Weights of a small transformer language model: attention and MLP in parallel, 5177 steps.
MLP neurons of a small language model. Each row is named by its layer, matrix (gate and up: input weights) and neuron, and shows model dimensions 0-255. Each number is 128 + 24 x the weight over its row's rms, rounded and kept within 0 to 255. Numbers have three digits each. A neuron's up and down rows have the sign that makes its largest values positive.
After each neuron's rows, "fires after" lists the tokens most often just before its 100 highest values on Wikipedia text that the model never trained on.

L4.gate140:142137128116100128104154121122138147103129116114107125100173123110101147098104138106133116121143058152162098120121099131124118112114095121132166118136161141102156132161149129092179078142140111144143097144134147129149126141090128101133114153142087142148127118140157098122111133092161167124162078108118132105119173117113106140122087110131167161101157135158106130114099137126125107151092162130111134120144125141163159105135114122083116142127125111182125110112127143127131149116146134164108124153088130181136126118088155091105130162096127163116192118062172176109168123148128159123137161112119120185135078124098134140136104128109128127146162096104134156154119131141148120114111082152141102098148150135117185150126103184139134119142105149118132155133089188119115139132136157
L4.up140:117160131131143174127067096156110118178084147116085138118168127097159115152132155063142141145159132141147116073139130118180146078122122139161147116138137150129146123157152077113177115120126121136067133152159138122131117113132129137133115122138144103148138138142148114130128134104155132112145146124098149143126138121128096157116122060102077146133134157147090112124123119120139112116111122162112133121134144133146157136134117093105105133099178151130121135119105077150133156120154109154168075148124141171139131093125106134138151135141103094148111131137174139132123148126143100101110128150165110129132112121138141104061158165117090142112171117071146116132163089179135147110136142111116138170158152113140090109162101088160111135124114139117117115100112115156167168103139126
fires after: "on", "ur", "er", "ver", "ar", "or"

L5.gate845:093129059115154135132095099133125154139141121143133120080166139139134135133105087131135152146144122145129105079084132158115098098138146124156142095164112121133082088080106143138143090146135067135074090103133151138151117130131121145101118144115152082124133079124170132133109110149118141132118137125137157083161104137078120120132135090119166167159124123134142096119098066109171085111101114121149135122107106140102114132107139091079133157098112117132155138119142129124157079144152187140150127138124128177107117141139154138097122140134113137149139149174117155088171167143153105129129152131100130128146101164156139129119142126130130151127146160142086159127129078130139150144115138136134159122097118150146145140144101136126124102117111178100119166069102122137108160135138140
L5.up845:071118136182138152170096182113110114123128091139115166101140148109137121143148119114151140148155094129127134086117079133100130132095106100123154132129115129109114084148137176168111124191139141131131116086163177126100135120141163131123119180158121125152121106101134147096145116142140152165116136087104124139175114158113102075120137137152118144140122170159122131109140120084158080110121127091116143128125106101133142176135125078121139136109086170103144110135126153140173132116128134138108130147113116164133076116144150107120133069155076134152121139133162125090127146112136110089109124132124136155158137137123100128109115167106102101153122113094113135101096109121152116147133113118135169105134121131092118179117109117167122136094133093149107094150149147143159129093082137
fires after: " c", "re", " P", " G", " g"

L3.gate147:118116132118129104124119101139114140132142164128111128091110144103108129136155118101047154150117129169135136141107099158146121096131113198116121157128096085182169119122126109153127121121099170110120124093148104113100112128108142133084108129102060179149132164138125096129125117121130121113120159109152116093165127127092111146145112164156144115146115164160143160142130124099086107119085151155110128124113152144133161127112111136162125149115112142151112162169109124121134109154149141082124138141121151144083125108145140094167129142140091160118132124105072116126167116161130160169157110163148127132120103166148120109131121101117113113127113121124101115131147152133164127156083093104119119061112156111167109131132193156132106152131142121113090159144096114091130152160123157
L3.up147:118095128156125166144112121141084150146104120122154110122105121160137153114141117114133155115114144129138145098133137110143120146136122140086112133164144117103135128142102121084119103128101192135110183126127110133117101093082153136142139187153101180103154078165131127154114108146146133120083147156141166089124128129116133134094150150128161108123148131138085125146138142114161100214151148159093088117085155152114101125116134114113148125142154116121157156131113131132132162148106113117131152168140151158132157162104133171118140087110092175166123156163115117152129147144149152098149146166164098138131146131125155122055098104137127111116106123117112087107103129141165153165089166109150141164144162081125115130142142141138111118124130157127145108155110174145125119095114125
fires after: " he", " f", ",", "2", ")"

L5.gate237:125127104119117108102100120126130143166151112108146129107176121142141110126123116104100101118137126137119117093068075133154139084164106125144138139135158131170153110133159154152120118159119133108120082155113132115154159125129129107090149112156142106181077106162137119129114102093139089134137110118088118128109128118171134096201165114136126145138101104148139164111159111101162087127141137114150095095137110103071153148130123143115112151142124133135087095157088142107160102144136147121120091126117120140047120147146161101137128142087147172073146111102103158108123157108122174107118111138113149144128124120135119101130085139106149103155082119110112200120117121099088164131154122146098129118129145128106127152118144127136126123134146103111125168089132079139148134141131147
L5.up237:095077135143147121138128083102116154155133179126143154130100147177132100121080090115121091113127089150117163112138117115104134096113146129133166087096123134113148146091152135094167121169128158141117111108110091114173109144152142109125090122136161116150095110173135134105142146158137157116105159173125141127089129130101142164144150091086137112148139144111086136143171128103161145167103110150169125179133137099125115096132098125123156105116130129094092112106135125153118107141098132147126115153152165137138127091127133094142107139133160127098133109157132121155106150157101135095083112134166111155151163124106163110089157108108084137128082121116118141108154100153102124131094122140157094103156151099126112110166103109159124105083167121094178153159152136138113127121121131
fires after: "mer", "v", "d", " R", " t", " re"

L8.gate157:155137099126115100109137150193110132144180136051137151101109133164107099112126102113113128125137131150079090103148156159117098092107129122093077116155127115141114146099151148170167158103155157126143086126163124154127130151103110089126154098137151151077112113129135103107116159114144128109171147104143139086105130135157154153140156093137156110158086166136147161129121144138118123135147146131145132108128173120137108137096127148151127144133137145145088118101127124094142125112147147115131158129109122167130082101113090127129131115112195176124103135139103117132137157121126144105154105162108141135115163099110146103098124108121126140140127145133118138079044140125114129139086149086150162138113149122122120169136149121110196120105137102093150118139090151103116139115128125
L8.up157:113109122102117106114143144111163124129129129100142139138118133082131130097143124131111123153128117139084092114153112120141114131131150131148111052124126144140121116127097088198171110103116150133104131085153128119166172191135139141089137128125120122099157140166162124152122121170106110108121125103164176118103185112158160186112133103104141124134143112135126135097095083124118141120114099119133102113162121113089160134122093139091119133105129112117098118133137119108156128112173144105137107111120149126101089111163142125141117127143123139143114119107110144141126149152161087090174092111046127133140168075088120174124150127136141153133140110134105143177139106134096097144115116104135111072142109139135102150108087122131153093117167164134138121093128158089124147149128148
fires after: " c", " C", "d", " to"

L5.gate568:166153119105175124128124135129136100130166150109119121094158120125146143085138085155119131102111114139140113110105134146181068091111096156169116127126111083126126099114105124131131125140156106114120112082133116128117128099124117148114144120125150127137103135110105138124119139103130092152121137093123143129171075114134155144173140139125164135182095125162156144083170143162136088119138169115135122138134114110122097176158124112088137147141128102106171116113119116088126111132153113074134096207093143148093181127158144107123100116098137144150105140118143144123145154158147162147149151099081153135130111167107106106137125123115172177124088098151108139145123118102125114126154130181143155129154152160129160149146171106141138097154128116113153124125138120113108121195118150
L5.up568:144137101169149132116108102163122127164135180151120130108117099117179138115127109111125138084171139131145142120111166163115081118127120134155155123131134129154139153157097114108152151158141180108117116144103143121152140133133143126134114085141167119127132144139167188091109149153111145141152128118146144120105123126113136129107089149161138110125165145138091095107139127148159108104118093188076107152116126090165097077119057094093166161127090108141102131135131095159136126115131118120130138152113124106163123130143148137133127149129141130131115121158094111135175128064142118126103096125114099135163077156144141121115129149139137150141148126170164108149086133107126173156110086129166142084129188115145134127118116125100106174129135140122116142130090177089134128151139151
fires after: ",", " is", " M", " was", "),", " B"

L4.gate439:129162146108124162155133129130130113097119100113104137116110113139097125099113161133106160149136092161097097103122124200119089145120133174120139102139110115164136134122142138143151116148135157115179107117125110166093116105106148140125118152140156167112145129121121101079088134109134197122141144127168109131104163107124129141173102114137126147170142159181106136124143106175161114118105120166148123107145146103134141123116161136141128127130136132166140172093093106105121111137162152073109138112123175083106110109158115132106080120126124130090166159166163141104118113132116115156120137092123118125169104166131114164140121114147154146127110117134115150116100125184160156096120101134117083117156123143127113111151141097133133122142168083116185105101089107122101129169118171
L4.up439:104142153163107107109125134129120152089104133125091185115145139118173175150109175174125156130168086156106115141133172128107115116158183122159160089160143126097135136167145156144122138170113148124132154121084138134143127117127091171180164127110119159111125123097105137103135130156137140115132115141127102157120162119132114117140128133123092148150107164123109112088157090144117091127176111135117107101159128121163137107145135082121120095130139153138122074127140128138134126135102105156114136123183083121143116128163126121132147132143087103156167114129142108088107142118162133165077143097109104126143114171111125112144156150092146148161179132127115128090115136132115107119131115080120091114157122117155111145181110109125084097113103067134128141138096158134143123164115134
fires after: " The", " H", "H", " the", "le"

L4.gate933:135139120116148114100125110146159118114097129122115108092167109112105170110080158095126116142147096116115086086095138105132103096145104135096105105120120127104144150062106074094153112151132108132129101111131139163136116103089126161156132088108130129120121119128189115133107113108117149173170140129133144122162123084113133132119116134157106160147120104140124154093100098106138134116095175133123089083155093127129136128110143138134160126137119131133097076130137111129086080143169145120148105118158168116123092135123164086113133123127109168114117124121154169170181135139151098112093154138151102111118145099127122103125122122139125178145167075117095121170141114117156130091151145170113129145086081158105126162124138143110109125129100148092147126126137136099158138130175159
L4.up933:107075130167153172132127150147122094156119158124172142126123150134070126118158148124150106175128145157128101088124123139114137146144094134116154149193132120125106101135143142132126149106096147119110122094153112145123138137166110122146083108117120148124129063136132146135164123141147152123087147067131122151146137133145108127145174157161107153127142123116175120146113145104130108112184158105123138121134141145097182104166124095111110078091091171146133127120131122132132096109185086135120161105130147099119102194152159132105103126181114130147125095103135100128096130094111162115114121174130124148145156143141128155121115138093114142122138132104109130147132116132136107133130107149103145161114151143091120144127124122128091084145108123163121134179072113170132093129099109
fires after: " c", "ric", " G", "o"

L5.gate943:116107104142116147116107117130148157126113140152135092164112091117135086098110108103160128173107176139121112112086140127094154118096118168109129146124141134104112173095121122162109115121156148132121104108111111145093127143150113128105060130074108101156108142136117107112111142150145104134112131125121158147131125140119161142111128088108151116111107146116136112135121139118096158124130092124134102141141152161196148120135134131116128139111124100135123127106090185105121157133145166130108149084116119120092161136079155147095164150136129136094123141128125149128162137155145152089193132150148119152100152132134136106122121113107126100178061095097156109156156131144111154103132050137141083168111150140150105113117153156199152125155162161156110113149124108129119096112115115
L5.up943:170125111125151138163134158165135125158112116096095084142126122103117164119121124121127104109135129121165136121131115104107124107100131114154119148158140100101116112139150155103150142110101146126147126074196148148153120145148117152125103170128158150127165126089133106142114106088114167123132080164145135138130133095171100149154103105154123116098131110171110146150107136145124131114164111104133124137129170102148155110157150117097137152140140169105121085154142141175128167130131080193128081122107149139123180157182147128140138155116117137147094150108124094130184155124126143145159073155120106097133150112125158118124155120116156131151112091132129113132102113148150146123105111187175133164117144143097131155120113115106105133113114159150122141127092085155063113151141113
fires after: "ic", "on", "an", "am", "i", "j"

L5.gate622:133115100111124140124130109128203145116109123130113120124117148126133156084117134149111112122139116137106112110124061152128112103149153139107102094133127117142120142097119140176155124148115112142181085149146145149140075134117155139063117152142131145159151152100140101141117135058138170110136161156144124145124079095099124154121115135127136137115154142158163118114091138149158095146139107153125130122158115111094116134169161119097141123118123153174146138129105125159121099151139131147117084104089166103132080142110118101156112146136154181112143114124142156148161123125161152112130148135146128136138119096131166129128173119084131171140100073137081148124124126162112142095102075153108126108149125119130112126146103122122116113180108172126124126107099136090109168159083175
L5.up622:116115138094161115142117139129158106132153146126135130118112093079137087154135143140101116122105164147168112142096122111129144110154094132093156153066128135165116127132120107096202131144127142153168126142127100121124118166152144086076125084161139145124135129126135162111164083136106148119153134156147097126111152135130119129140110136151156135107101153109112126123073116129140148139133082155167100148126141097127149170109138157154147145134151108089072108126103115155109125105183108082099136171140120119112113152158152113109152145155139119108118145095128185126134123156138132089144113148112147105138124152129136133151139123129116130131119093150122184163148087156086135115178119137135164109162110112139121096130145172101121169134166122119101132131140061081110109141144155
fires after: "-", "er", "on", "ig", "ver", "ter"

L7.gate846:129143140117116124110119142126122143146157114127138160124133200177092147119121153095128115142130140114101086102113118106142072086086109144098124125193104126156124191096127095158168137132124138143138118105126110128178137129086074124105123130159147135112116105110083138117157102105102159156164081105113161169122171136140116151113116113141177175164141136169127109120135137136157150152127130099124105135161127141145162157148171139080179137100099140128102125110111102117120133124167118129155125109089104140127087076132092139160122152130135136114146125135107087151106144118161144127162133132118107098142128149116136118081120093126101125194083112106119119121123140121108093150128135138140174107132147128127141125117139144136147097156093115141101156119091127132154167119105111
L7.up846:148106154137100172139158135141140154160097150130134122125176122122130163133107158137164090119137101132119133113135150152141142101120113145103124119109136142151156130080138147174132134151127133148133061110170163118138160163122092140147147119143136144127131134123110140148100102102131119114109143141145131086187118136155187134124152083149103107111099141149172146107123162113120163117149114110144157100117128151132077113138119137130109136110153126131113131093142125102160145125160100096131106075093147121119136165092165162138154148153115144147102136109154124156120139142128181112123128106149081132156090098122119117099166125108119174140102096087080123108134157088111137109109098132101173154108128137121103150160106114103177069109141161156169126121094111109113077091107112
fires after: " c", "ol", " b", "c", " C", " f"

L8.gate333:093149102125131134148115156160130111103141149159149109114148128160115143065089142137096138168147111111120120066143114137103085132137151149132141161143136116119105146135107096144135096173131135097128095171088083106123139141102155123101098118130119104150148111139178128172141110101142139122176138110118127115135098120170104147136145147107148147094163127128191154106143145134118094135106156107101126087110100105129194091124127109112100103070118147111165102087138138174145091140127129138116137142160153125111108137145143113123122105103110143150082118142131128146100180130147081139157111128114081157122093116129109144151130148145112131114135126152104123110081132091155093134098124107130162133119123143102140145104121145138123071191094150107140099154140145152123094132158111
L8.up333:107134131140088111146071148095124106136103115150083165148120144095106142155120130167126111100085126134115116113124147124155161158153122137091128202142160157110105131099148104132124089149111154166106114121138124109110120111132147115105124138154138105126144113121143057124100146129122124112154128132102154097167093142126108121142134187137179138115143106119160135162155127127110129113106125123135122125136129083188150168138126075117103128125136148124158113100099118124150134151143127104104114132105170127151121141151148129118150144124116123153077087141083133136112143130107117129124115128107100161120166179150111137117134134097169113117101115122130099089143087104136164127101120107119158164161103181091140159075136125122164144155177156146145134147077170084153121118109165
fires after: " s", " re", " b", " pl", "p", "v"

L8.gate626:139178123156114152165086124179184065136133101070137112134122093107150137127124132107145120124089138103075149129136152155137151083129059105162107121151117142113107138178100115117131116126118111122090130107099125152126112139120113087101122150155136111141138107129131141130141166118159132087147111107129172104101098125116137102178131120144107130136141100151164149136099131152144155118115187151097108119120147095126163143156102102119159120137095122142197121139120122137152128132115139093118120144101157129126167129166117119078136166107142142146116108136092094130174120137131128146092104134100102155155064117132117115128125157150142163135154110123138113096099119128122136172057158155115103085134113108098150128121096121152132113153162146099128148147125137129119150111130116
L8.up626:142081146131080139108087114126113152143151111159112146093077125154119156131095126162147138145099104179105134148173124116139114115105145125144142090123172152100116172144090116111109113117155117136103125137123162103109120116127153157115143162098093102096164123151148139119085155151157136168142096095111146101148128089174174117157139121126094127159130102129126101112096147134146140108112149076133105129142132112148114171116114111129119122123113170138093115132097139158110160115074155102161113140142135122126125111139171118139128109115150135135153103115167144086124107087123149128141108147137125085126129135144137119083118145170111120119109169117103101130123160090164148083133121092116121125068118129173139142165096129083135149111088183109099144130157142142110164088157126
fires after: "g", " P", " E", " p", " B", "ro"

L3.gate210:129109121064143092109161100153139063138108156091134155085161156115139144137096096143070111115131160126112085123128153120135110123128132150146118123147146082136154112107112135118155114149131137110086148140120119123142143150059124117121131146126120119127099119194133115131179168124122114120161125106187149101137130098108108124132100137156108153172142145156131135124127099115099139123135200112148120101097118104121135167134162103120106109177129090169134113129129122120179131152127109135115105112138145129127119129142106123146080132135112150134183115119127150147141113153115105164137081096121153139097114172124092106146094104146133150114139106110099143143153106079146147160074151073129135110142143114089167162142141140117112097136136125097112154101130142078119141130150137
L3.up210:096150107087144111122154146149123095164125107112142156106100150101131130139122147133104112098131148105086115088114164127142097138075134105118116122113157134136152082158084138142125144131110139137137149099138133114118087100138125118130135128128130135168124133114137123134160121093126102142081100140110155088146157150116086122133109136154136129119135141131122138100112103119099142149123173184114136141102099121135130185172117162163114103116124141161078142168134136089114168131184097189116123109118117121137125159146105126132127151163084121149168092080137138138098124128121115111101105156170109097078088156112133125103084171124146119094144118109105115093159166143160119114115118131174163121090077080138141155140131155122129142126109184099101159152155117110102119111122136
fires after: "e", "=", ")", "c", " s"

L8.gate698:077173135114087085171117171142143145087169130139108177130138109131141111087094096125079082145152100148142117102129123132116089097106113120139125141101076125138091120116142128119131148146128119110152094140102132145111126129107162107096121114134146124113111110121182064125130139110155122179168121085120167152142132127099147108172139147158168152113168115145148126105123110121174115122105148139125126127112097114079141107138191152118098114067111105115173140152121161145123112136165112179095100133137113137114122116154147141107114114109170137089155141135139123107122143099166083154128140125135106152123131132120152162148124128182100125139099115170154136121080113110109142135130114156149138120110122114133128134102115131117134141148126118121069118102146147063125138150128141
L8.up698:096202100129113080148123131105109151117122120150130126148143128150109112185077145157135119154116151097139118136139125100146128130130079117070133155128127119133086135118158146126131141152125108126156135123090110127098148178130119081114108107122087156132130126117174119133148134147107121135062149108087094151130149167131161147141115130154115100089127087122177096111123168121119069113040127149153103090117134123157136118119127112119093119120129109141140152155124132092118096147134129121114198134133145149100125129129155138117158118146139127121146143148101118100125152105130114111152158097162137142122107167088127091119126146103097106119176118142151126118095131142135144131141094130175080096118164114111115156106091158116094125136127109149136130112129134098189142105108130
fires after: " s", " re", " S", " n"

L8.gate777:120198116114089105156082097161107132113149180133130125128119144093120114088146124122121094097169121157114100140129131128118129117116121127126092121117125128153077150116136150150151129112168142125157068070135171112118116142085107120101139114106151120085095149095185120118110132136143120117114124139133127151121112066129127132149134138144111149164091140124130110105132139177110074117112112083153128089111151116145123122157127076095101144142119119116110120143097100147134088165171122104148150151089155104152158096144118124126105124120131135153163087115158134131105144130099141127125119145161153188171130153162120121140126157110141168158108132118103126082111135096161112101131099131181154114171154180103123117121123132124133144110100113099130139128151123138135161104143170
L8.up777:139117109141121117107105110114083102143152124110162156088124113091113140127132077172117132180113109171112151127138112133130155144154142116122171103136108103119146114086129124149163124126177110130116087092118163103162118145101176129091100121125127103146129143165106087159107144129195165144110099055150112111127141113127145126140148127103135142123098081122104135094134107138149105138106093103140127125124121123167135147146155162099111103153151177110104112145165119138166103124149159118110151127148123122101113104129145136167115152163121129141100166179152132139169147160126114105138080132144131128134135138147131142147137133104114154102161171167104151129125131156133134172114154130138138153159095180136145061177116131161153133112104118116094145150128076144132114116113121
fires after: " A", " c", " t", " E", " C", " T"

L8.gate422:118137128100176111117112141152152114155127128118120153126154122080141101079137110082113151138129100116084148130059132162109148140109116157183146087159108091139103107174119108114156106162149107105120144105114095153139177151106113088076119110125128100134143138133092141131132126139163171123155143124085180103112133098095118076121133103075145165110164146121129142144159148121127153081124130137096140148164142093160152119150094126071138105103112120112132127119101102117166151126113115127136106121112181149094118132228133137126070129152105142133147135163111114162134133121146119132116135132097139130129146153130098175145134176145131138105124114117126116130109162132138130159131157173125150135162118140121174144124136127132097125151114126143113133119146140110142128144138115
L8.up422:176137129158121089128087134116120120170128175105166122082123128102139127073142152114097106142122134128077148145104143149139135117160121152140119119166200108126105130163148105126125157142136093127121113057148166111143115110077156135080127130126157143112087157172123133127103127119120127137146098103124160120129088086099115140140145104143133128164119135158109114117110110152116119125133095146101128144124068114151145112176143102104080148151071120124108152096158128150171130146149136124164099122102132098142130111109104152133113116137137128103132125134144140107123125107094178075103117123094129117136136155126090128099106137144129126118105142129129135112098142156116132134113141164133109069111176166203136147125091097174118111118170140105142131146122137110147146155137119
fires after: "ec", " P", " p", " is", ","

L5.gate6:115146126143093162114106117133148089144180119104119133142132121138157141112156101116060132145128122118133145110124123108120123096091121156141101109131112091145108140129113135132096138168118123133107119105138129134136107140101123080103120075125117091179150148112153069128105139150134119096104142085140146134127073157109105118174066089142088124146101123136158155101108111124129143072108126135140095067170123090133086136117123147120128103102148122114143124161140126094141109113102132152126113095148103108149137135148173119113127136114141141098142102121163130133116086075179113175149133122155156168131139142156129123112094100159134140170110086168128119163136168170163082097127127123134161138171080143096138147141153143140123160150118103134155138106129135105107110131153129
L5.up6:123148138158137137137139094154165174099148129106142155175135079113130076110099104121087139159120098130108148095119115078105175142125111105170102122118137113117115139127141154119130137159122098138130114145166164093142116116093141099089138129153158115149156112127151116117079126138114126151091091138170132140125119193097102115138119092079136119102097099092124165127134151123148142131134137180180145125151156125128127121107138172134120117117149149097161135185135125112135112090121145160080121146121144094145129099173140130113108126157139144136140141130184121160108100118135151114128135122096136147149162166108168113133125102162099158145099103145151156116109177132107088074114133134110148106177123136088107134154128120123135160125068136149138114110147136148110110117145102
fires after: "w", "oc", " l", " L", "ch", "i"

L3.gate2:099142127137154139173183158131104135103142094105118125125135148114091162130132101168097109144095086121108092115155114114127123094096088122100141131108182144134103152128117099142096099168154125124173117150115149147143137157151107119103125105105077085102164087140152105099166115158147109094114136110146131134190113084150133129136136144117105165126071112190123146115116098167145121118121137121123148097156140085104114101142134129110141083141127141148094142113146110155156138134109122140153106149143104126138099156128173132110140133089096151090161143134138131137163134118078194143140103155140106111131133113113136101099128123145104138143131084138083129140136117094142156106140102135136144108118068142107147136117106118113099099165105140101112091121112098165171139127119111
L3.up2:135122132113112128112140126180117140093143131102125171129139108125133136129141162123110139118100115123118114129140123101131131135123136156164129187107103131137131099110136114100114152134117096146123119124162162139114124137147123128160088155141129083131147174150102128098099160176133131143126108093199116158129108130160139140145101155106114133138139126115144142112100098150170143152091147114116140094131131103143176163172117152118070113148112162148178113126130157130142092092144122083160119166116088154151136175136132118118184131172119116092154085107088153112096109148111157090136149122169109165124123118141086144150145137122154114153140137108119096105115117110162136145122095096094148137102103137098164126114127140133185133102121124096214086094156112124129120163120130
fires after: " ", "2", ",", "it", "1", "0"

L5.gate333:161107117147123125116099142168166117139115106163149167103154153116169166119127085151137087106135119141168145135132105127120131112132136164171120140134074144117121183116101098128117065111164143124170122130118134144118088146145117129122147187157155130119126145085126144102096140139207178118162166137118167123115126105150120179114121117074133148116156139156150122082108100119120137136131138151147120111126131118137130115146146109114121099141116140137124113097097139099110127128116132108099131105113161146077106143099113104129150147117121174103156149137195149129160148172131189082172095137104164131144132112142142147149130126130170135118089113122102153127135103119128153117116094150121116146163113176125117123093133139183107118141108120085152128125116147134090135132104130
L5.up333:151097129137101113151148149130142151122137103115124102084167110179131125116131098138139121139162135104118101113095158133102151110078096101129125139110099143136164175176147113088182120145133128129112124120153088156160109109160103124131101138113156173172110131108107135156120116108120143140156126132112175169123136122123139185131160100129145112131160126146141118109134144122098162125147131104111130138158134139094133160122111113133117091127156130097100078086121138173159153149143134102149114134119128089126106077175150119111163111167088155116149132123139116132184164134169153097156097143113124098139141073141114104109112121172103151117121105098158145172131153168155181111138103154143119162177169181128112141148115115161144125124137157127115117135134089126128128104133133
fires after: "on", "p", "ic", "er", "res"

L3.gate32:081115102135153127126140110148109126105146141135123156108126144154082135131122145167115150167136110147105100067114123107129130125171086151114119128096133114146111147134129093106137101167096128099157129136120102190126133136103113135103138144078141110119131131172168097131112124155136146136181092101157136088167124123148110174142121133109144134205130112142140122123117060130112127134110143146132117115113137112110177119122109113097154129121111153148119094116120108145145110158100133118103167091109153143154090120132109140112112169106109173104126092109108123110168148137123138131143106156140102102159121143114128115155104105096095148136100127158109130188113123060151156145124083112120161086129127129126178137089114142104069116170112121108158147102126116091129153113143151
L3.up32:138139103107134170144168136131119121113125071167110138133116141092142104121129153100083111123134113132159074114127135107111156088112124151168135157098111129126103173054130121187121148137109129131182133127124126141083121116162115151126113168079172117148112127122113098113136134145148115105119112144142139113120101135129133185144132142112093131125155149108121126129157144114106112108112158152173162148103094093146135130147084163142128107103146144108146139118161116153141108129149144109155147124097112150122093134147151100098173197136154144110131127129152139148121139118126158166160154125101148091132114096110175121141134102104142132116111142132106135161112130095118090065107070128151102178146154142141130139124109150098135082137091154066115110123160121122148111156115131
fires after: "1", "2", " "

L4.gate978:129167162090123172090117132154145127103127142116151132082140126161093125086135127107110138094146094138075120133110117120120093099130135116147104098145084117078146134130130104097114125117146133100166104105088137126143160117101133135134124152102136157090149152118131081115060146149126164120173127129162141146139189140096139184134113130146133136185079150150144152104181132131110150090129139146122088107168128127110127152141139088114118126093121115168147161143110116146125087138111138130143104155176168150135098100153125050131118131143103144119167132101106119137135147129138167142100146114111133151154097175137109139116116117119126144138117117152137160155084121165111136145132131191167093101141147146141151143101142114107160145104133136154133131129105118140114153119152135
L4.up978:148096112114132125118132190148095158154124118112118146138117110135128153163148121122086136157107129115140155138130176128114150132109122146103073115140165109135146149168145131176086109125119109132122116186074131130129113096150071107135099130124135125162120102107120129147148126111059098130172130131105127129133149096173119118105065120133144057134106169121092121131110080109137146141169105107121114123142132097167168152144132129116120107141101157109069090137101141127127144112096127093136127073148104099135154133165103116113135157134118100129138110141100087150127118129118173142133095153101127139114116167122087141167154131085106127154145110110104139091105114072133108119132134099141147139106152061105108144133116127118162151137117126141095108151125111113114117101132124
fires after: " H", "av", "H", " h", " The"

L3.gate549:158156116114121147120149137120114117124094106129089154123136171166093165073144120165119128161133106138122109125122105124155145100153096140124123123111139129129099144112104117138132079191104173080142129130110129140128127138122109129040127117117111174163132130111129099126146122106119087111134144115148130134145142101087103116144162189145152133155105111164117145152140137100137144138136141148130127098105126091112123063127128128117092093151120115157148139101108106119130124107098112130103145103099171142144120124178151119125119136079082159104133116126131149146116147133162114140099105131125113119147100154158153139139116099122135132150134102160081136150125113100178153130112107100109131121151085158148161116086150155129109067154061137102099117119083139070147110135143142
L3.up549:184114126114096153120115176124108131109144120137116134141123099115077185153161174108141122152110116105110113129123129127144159097109151172114149114087115136179111099092108136126169084165134128113100095125087189128141105126159140113132113095121138144119152119126107122131131152145149108163092141114142113099123127126116091171106155129176110154130154115119140126116135146126164164118103104114089108104129137127125172161144094161106081084138130138088113109106146139149102121104146161131127146088123145141138105138124108143109113149136077125133115140123145130116099130144145135101121107140104118090118094087115129133166130173122153132162093138112129159129112114093239106102110148103120158113082106172184126105094122121120108124121104113150108146132135131092134112128127124
fires after: "–", " s", "1", "2", "H", "3"

L4.gate981:105117101094140080129119087167127102078172107119111128120102152145120109073105111122111156157155123130127108136100114134136084129179052168142144149123085123126128181089123139148136099149090118106099116150142116139125100156149145124100150104136107166160102139125124078117115134130125112101169094131127147112117158159121145121150105119113127105144113119130121135154153117147136145107149150127116050135093120120132126106137083132101112169112138136110113177133097153111104105131112138101110132179125151095103124134194134141145106130116114151142184160112129098131135131127135120137159118102149124156121122149117107098135141113145137123153121106166151146126175106119141149176119149140116100148149167120124139121134163135151111148173114106158133171112132142098077098154172178
L4.up981:177119160144145166151153072137149148109154105103126158128135124108144120121106093082113126133144132159118128124136108097144144177133111149145138111084152154119116100141109093096072155135074114126170123131163102126152084135143119118130135131075137158085156127102112141138141122166167138131130121105100116109126122166126096127143144089127060124117111159121124105118139115131156120136144119155152103132125126080123130084109153165114143087109118115076131118145136117113140129132118129128121119188167087078106159103164116134077090147139114085104155141107153108136112133158098120143105130128111155148128140100124128138141140121127114158162115106146151155142101082131105111114138137153135127181106110068081126150134129138125082187129083149160127115124138085137119124120152111
fires after: " l", " R", " L"

L5.gate713:114135132104108139067107100133091142124126102115100154084129151141127146074136146157103116125164128142109134133097170149157068080140180169140136101106131126128172139140118133140146125131118166122105104106085113124134142144106113117098135155139093139145110128151139090124146147143143165134138124116136115112149147164091113146174115161128145106127097160146147139130132110127078142135115167148180105136119155146137169141135136119120110107125128125163133163072136149131113129148079134103121158124165095113076113127154133109140113129144162164129153124089110084174111129148163122160127132112106115143135171170130111112142091102123093123120105109122112133160146138080148121136128131113123098039145142076127124151134155132107119150165107115149137161141111135100081135117109181
L5.up713:141122137117142108133128077114113128095164078083103138126159083137138113116167139135159127169162120116103143113125129114104100130195124144139099179110123125162133123157110153142159103123154134133135109102157108078123130098118154116119108142140122131126134111169148146108173110118113135152140144104111130090136094103092123085121090131127143131121115108132129102119126124141127164151158122151121146145107126144127121136122110105094129105132109120144121097130137164120126156159114125127091148143130124115089169112168150159089115115141141114165127140102092112117117102146162187113121118173095107141076165157136102093173135122109099097063092147102080157148149160098099136087118130164138087066115094159143115145110116136139167129140147152110150138122119115164092087080115132
fires after: "e", " s", " f", ",", " b"